config.yaml
vocab_size: 16384
activation: "tanh_gelu"
norm_eps: 1e-05
init: "normal"
schedule: "wsd"
decay_shape: "pow"
batch_tokens: 32768
doc_mask: false
MLP neurons of a small language model. Each row is named by its layer, matrix (up: input weights; down: output weights) and neuron, and shows model dimensions 112-207. Each number is 128 + 24 x the weight over its row's rms, rounded and kept within 0 to 255. Numbers have three digits each.
After each neuron's rows, "fires in" lists the words (lower case) most often at its 100 highest values on Wikipedia text that the model never trained on; "fires on" lists the tokens most often at its 100 highest values on Wikipedia text that the model never trained on.

L7.up1055:077183109133148130175135137116124131119138168119122159155159131142103108116101124165115107110110132118089150091133136087165154129127108148134159146130127163153138115098141109091109115148098097118101128143141104141105116133140161143050148123098112125105149086120123115106161139145132140119
L7.down1055:111110166153133119136126128128159122102072093127164105174086125106152158096158086118115160136163156124160132113121130103088093138135176129102095123129124119105127136120170184191109105098129124073087129129089182095139127132106109119112127123110147126140109124128111126155136161127144112132
fires in: "district", "line", "scientific", "federal", "political"
fires on: " district", " line", " scientific", "ederal"

L7.up863:060131161133111141136134149187126144146132163128146161139135103109092147111170152119115145138137143125151096139121117149110165144137109148140121162110112118120137149114148103126102128115126128167135169106107110116138132124133110128113114157162153132170117117119127107144130135131113110140
L7.down863:124136118112126119160081098127091095112106123130106143124123081117146113107135081125127108133112077133101166111138141110096099159121113134129147119147135126124122150116164152118141138133110157100094069140083113124141127149157139124140146116101092115068137128106117117135131099099130139108
fires in: "that", "long", "census"
fires on: " that", " long", " int", "rak", "ob", " census"

L3.up939:123160146154093145124117117145121120133102101127124149148115101052129121109133135171180114124118130107110110121116126082123150139134089133114122134129057120088099125152090149117186153141124114155138118117149142122138134113134131104148115135130123146171135114124115120105134207141142134166
L3.down939:131146121142141087130152161113107096132148109157112076117167106187127121123107164109136125102131150140134114112124127143117105137110143132114144137107148102128141160159125111107109156114146110126117137159139131128054123170123110103119145113099126083099134166140137130132112085129131133097
fires in: "including", "austin", "mother", "want", "home"
fires on: " including", " Austin", " mother", " Want", " treat", " home"

L4.up103:149140134133118141113143183119100156117121095100156171182100088144169132064129160123140125135143108120090150149122120138106090131128131128137147120127130105093134164101121135123121150125110119140156145133168133100160127168145097092128113123088113146142136138132106130134103176105145111106
L4.down103:080104138134126142114131113167112096134116157121107133100142118118118154185159100092126121115123123103139149134145129126122159150129127158125140145102124119142146128104151126143084123142174126148110126139172116153086136103102138182136157154141096136120117149144139093131126126144153193165
fires in: "and", "creek", "purdue"
fires on: " and", "D", " Creek", "urd"

L10.up964:128149079112112090072145135128128124115108134101130095153100104164132127109118181133109105165145131161089125166171110100167157137173149104118120165155080097100162137124164147136111113114139121151146134154183125181135111134130160171146130156116184102123098153161134131129125107097152155108
L10.down964:120117172139153109150122131109102139072142166121095113150127129103108139144107099085135128100166094121137100148102144124150167142118150156154155105133094169177128116206101170159177110128142130148105081140172142128124144101132152101160116146147088151159107111105116135126136104106129152143
fires in: "in", "was", "on", "championship", "minister"
fires on: " in", " was", " on", " Championship", " Minister"

L4.up425:165112148113119141070121147155142125141132097128137077129099161095084120092143113103124115130124107137079168138144137126126154153134129131087093095136106123109173114112107129104144097142155120121116163161102130123145120103131097145122136121115136142105133179112140083157159104109122124147
L4.down425:068131096154104168163130146116113141135183136120110126132153113134157112157132132102172176124143198183112118133115125151129149139095122145153131143096170169142165124108130112114127130186110129114131096107107117110132129154111118086108154140122117105118138133167136157172132137155141107131
fires in: "two", "one", "prime", "bank", "first"
fires on: " two", " one", " Prime", " bank", " first", " Doctor"

L7.up391:104170159219134184120155129118114133122177157122122112169117111126122117165085154124147101111101135135122151215120132144136139120159121143133134157126153146105127133140108156164069145147127127140135098121127146109137130127161139128128119135139114134089117142050137123130153162138148104139
L7.down391:115102116091144134161109153148172153166122125171197113088159131118134155160118104158085142144144138095154112103146132093119141141119138122121104126140127106115106143121155086158148116137138135111080139123112138141125141109073165125121092134112126125115127080172161145119146115083064123119
fires in: "s", "local", "same", "population", "as"
fires on: "'s", " local", " same", " as", "ier", " Population"

L4.up503:152134118178144103098105163120170134137097126102110167150148150133085150119153108166174106131152153136129114153111125152126135153134151130117117152122097119118176135131145123130173148135161156084134141112087123113124127145137146154094089117156126147110115139122146072141127109086152134153
L4.down503:095135137129143094132137153123109052132160185118099088130108155104157108149103137109103134122156131161098121155115091144107115116094111123135143107135136146151120150107128125113101097140174081140131065138114080164133162129153166129122110106148124121143135167143120153135108136147183124104
fires in: "san", "ajax", "red", "arbeiderpartiet", "race"
fires on: " San", " Aj", " Red", "Ch", " Od"

L3.up764:108197160119137122132137095111122116106127147107153131146133148116130164157153119120126089130152121141123146173129121132121152147140112124101141113140113129163162100109124140148119132095116147138108098145158105147133129117144146142120147131150146114074097118175145130082122151099107137093
L3.down764:135097135112164079153119136093157086141136167175091131109122090179130122168164099132116147120096117151168094123127115130129087117095113134142112146100164121154126109138140112146120116082148102092161125098132148121119114110091095130147119128127170123138136119139148146153174109136103115118
fires in: "called", "described", "don", "follow", "reporting", "referred"
fires on: " called", " Don", " described", " follow", "eed"

L10.up240:115141128107149121106105145095129102113121093072126149063204123120144088087103090141139106152126134129094142179110094149161129145113124103114166129141148101149131102147108136114100141103156139124098119171113116133114121141137120125137128088167127116088130117106113121137139163155094099109
L10.down240:108167132102130131141133124142107176144142158117114114127128130125120106096123089120090163104122097101092135094138131102166122113135108101137111121114116092117133151109144142174151156129126144114171139124135129147123135076083138119104151175113122153141134114135137121095126177113128136165
fires in: "was", "as", "became", "is", "a"
fires on: " was", " as", "0", " became", " is", " a"

L4.up783:094153154107112141091103136060118160150120091180100149138155093129139142102100107109152117139171110084133160147140114083167129093134101128138104116131122130128154128101145128133129154127149139122144133116154113146168121140132161140159115120158108150126103137135109101135114178158152121126
L4.down783:130140160144110124140118106122124113155182125114177093152132090100127113152167125108133151107076158153137186116108125143151162140121120123150137184119145110119164147137110118099097084140133159128104096152135121102127180138151115149104111174145156111121081098124154185123157107136080137156
fires in: "father", "work", "organization", "route", "group"
fires on: " father", " work", " organization", " Route", " Be", "ides"

L7.up148:138157136178158084172121138107125103130089139143123093113101149145085135099136123153123157133130115112105131095123130126069124128135144134130127147134147133149124102165097124100154128129151062142133136127121131137106132130121132111126132128130131122054132128094126127149073074179100116131
L7.down148:144085151130111124113158123154100039125165109128127131162120119091145101163176135140111110131138130164114132151111108122171108122124132142100127124132087132122116127128158122116103111103148107112168120112134120081154174124082133168131134121172110162159160133092165094102159113138157150112
fires in: "part", "rail", "channel"
fires on: " part", " rail", " channel"

L4.up531:149074121105166097156142163138127131120118116132181115143098096129147108157114144120133148125110116114139147119080129172143135134134173128145120119131137095124158125126116097138117133116152135108141128103129118154128131157186108050173152130187127157118079105151103181120078081120161141116
L4.down531:127103155126097101116121166102114090190128130116090123085139133107129151117154106156123129135141167106098137100107141135138124126133107142099141090126137191121091127109179182117097136150127138138145151097087140136112161160126141223080137125099162103138152121099117139104188121109171183114
fires in: "district", "out", "down", "federal", "dvd"
fires on: " district", " out", " federal", "ack", " down", " DVD"

L3.up970:176180115158135173091161147139116114135085155135149162150145102135126153071151140145063138132122124126158123129102116110157131101132107132100134146151074125102134126118154129123131138109139143108094167131148115181137128123103157171116123136097136115127148145134081118132165109127140172140
L3.down970:135107127111118123113114152108136116112181134136114127135104118132122090152138131116143134103106141142102112144123110106142124118104111111143122110110160116134147105137099100167106123090126142087155112140096127044116129111151129072149124110158130122117105125138148097106129140126120112113
fires in: "it", "head", "way", "key", "simply", "office"
fires on: " It", " head", " Key", " way", " simply", " office"

L7.up1518:192125143121149129178114114152127130142121178122121118128116100115118150156140106091140133124115117127102121182118102143085113098124117129138110139130130132100117100157117138143158130109137118112123167115154115116067137138139131108136151109143110132106135113183112126127156141097117115134
L7.down1518:090115122136082104158139122095091113101170111139117129109087139132135102133132136156123104129175146161137150175091122093166136136116113096140154119109138104168154208128118115196109123150129119165114093098110122109132114098135106135133142106108149108133129162098131144121133105131119148129
fires in: "also", "went", "according", "timberwolves", "may", "couple"
fires on: " also", " went", "According", " may", "olves", " couple"

L4.up1061:106148140138128153094113131120131116127168107092122136114134093131131093128123088099146138129141141115105098172131121105100111155127136131142111151140168142153129152092126166131149121115117189150111089096092101173097123123098107112139194141092156118165096153142095159140142117079124096139
L4.down1061:150144149128126113148137102160157185153150172115185119151070147113134106114159129143116128115119100133136141113114143133148165133161113098132113150095155137117134134124105141159121101096124113161125149131142148110131153106135108169120093142121106126144155125125137161144107139122136118101
fires in: "he", "age", "times", "income", "total"
fires on: " he", " age", "os", " We", " times"

L3.up1192:136113120093117176118163125129119134152078082149140115094116135129110093156117143152143129127162151130103100151158132133127126149116109135142108105119092110155136101116154087105135085143167119118148117140127139123145122160176123106177144114154109133177151131140126112140106148142131106122
L3.down1192:096152138112116106132129172141115065127136122118125156164105120121128128102141120138134110144090130112103154114105130110121154143155149121111133113161199146109119142145122165146110147104144110136116136116119074121114123141080147135081103137092132143105095147105098185116123141092142153142
fires in: "single", "some", "francis", "donovan", "groups"
fires on: " single", " some", " Francis", "ant", "ovan", " groups"

L10.up1189:093130130130095145148122090145123108139139112109111152104128171112153141158123091149158111116098149112119139148160086134146128195119130129087132119170124164054095113105182133140115111133106119133147083135170124161111126132127106146108149135084120101133151115133117129083129109161149118171
L10.down1189:119120116144175182142119155084128114150100150145148136122157099149124121102120164114122158095157120147121098146068183139103153144132104129113165116143114121150152122133132140125163162107103130134115082133142120117145104134092172127080143113118176193127083160104129101091120156102091113138
fires in: "was", "on", "home", "summer"
fires on: " was", " on", " home", " summer"

L4.up1270:145132138157162148144161112115136137106122146111151125121115137119129129152087094100114136122125104139153141126128152131144152151137130130105141151120088116135085132095146152121131116112139122123107141158112125126112137127144111137132156134120107102118149083125161091129131097139144108114
L4.down1270:131126112079149090120116161110141118130106056146111162126105104115123095140109133173115154175153120156131146116158141127160108152110153132119113095166116156130126113125114125111118157170093154161105132121134115141110126114111114140107077130134133115124138146125152125076117128159087141124
fires in: "line", "put", "track", "district", "tackaberry", "kendall"
fires on: " line", " put", "ack", "B", " track", " district"

L4.up1039:080111100074110133110100140134127159123171124120115137142145183131154112159142150106116131126145153139149135154178119163105111115121089128139130142139149157119137118144161161106135139128093158110138124122100106139083128152148117118122134131120116126097143117156147148139137117130148131081
L4.down1039:144154164129072102152134101138137135081107159122118108120117133118171126067127133114137115124125073106164142150103165115151118148125191128107104136115125158102132143128094137138144123102185149118105121129126139128141125111132137165131158120140115136175108182115084133160148155121133121131
fires in: "he"
fires on: " he", "á", "if", "ort", "ü"

L7.up835:125121153146141113055082108116117144150107148160170196137109103130132141124154113097109119142133119125185145151129111134183124145164126125130122166128120148141127119107119129107105150180135107131138167094114120140159126122112132131116125125153127118109121112128097096152142087113113097135
L7.down835:145156141109109139112149126152117131107160153123066106128110150123112081114182133150123125148123113149102096121140133100129102144108142140121125102143130099079099125134112120181131114100148187111127108138137108080172140151181147130131074133119107151125159121112177122143125121137138131128
fires in: "after", "name", "gang", "first"
fires on: " after", " name", " gang", " First"

L3.up986:161164116146147085104174099122121128159119149089135101152158134098110149161120122076135135098164118121124098121132146152177113135111102123118148123131160141137139138127090069107166146145088132175135101084124131120123126098151161122115110131056118117068136108036087096137128154116116144119
L3.down986:149182109154105180104119193148135116114106105144112091117119116137128127116097085137145161134126120138134137138151089098145142101103182119142098156114130127086123142149164158136112146068158189107127157174107123106153142160084106131123120140145157132130098121164148149123144118113133138128
fires in: "also", "between", "same", "actually", "simply", "quickly"
fires on: " also", " between", " same", "ly"

L4.up1278:094089112085092145116166133116120154161115105149126140125126149118137136119130124108119129137124137079139119121147119150115147130129131127121112084133125125120119125179136075133165125122096129132129109153137118151146127121110143115106133110149138096088143152107134112158141140178110079147
L4.down1278:116126129133121125115114101108143146103106114111144127125105140110117075106116047117140129122162116141141115155152144116111133144114120132178144102113162127098147130106111119139111144110143159125075085125112120114123121159127119120111165141123120140108151121144161145145141178144153136142
fires in: "and", "the", "private", "minister", "where"
fires on: " and", " private", " Minister", " the", " sat", " where"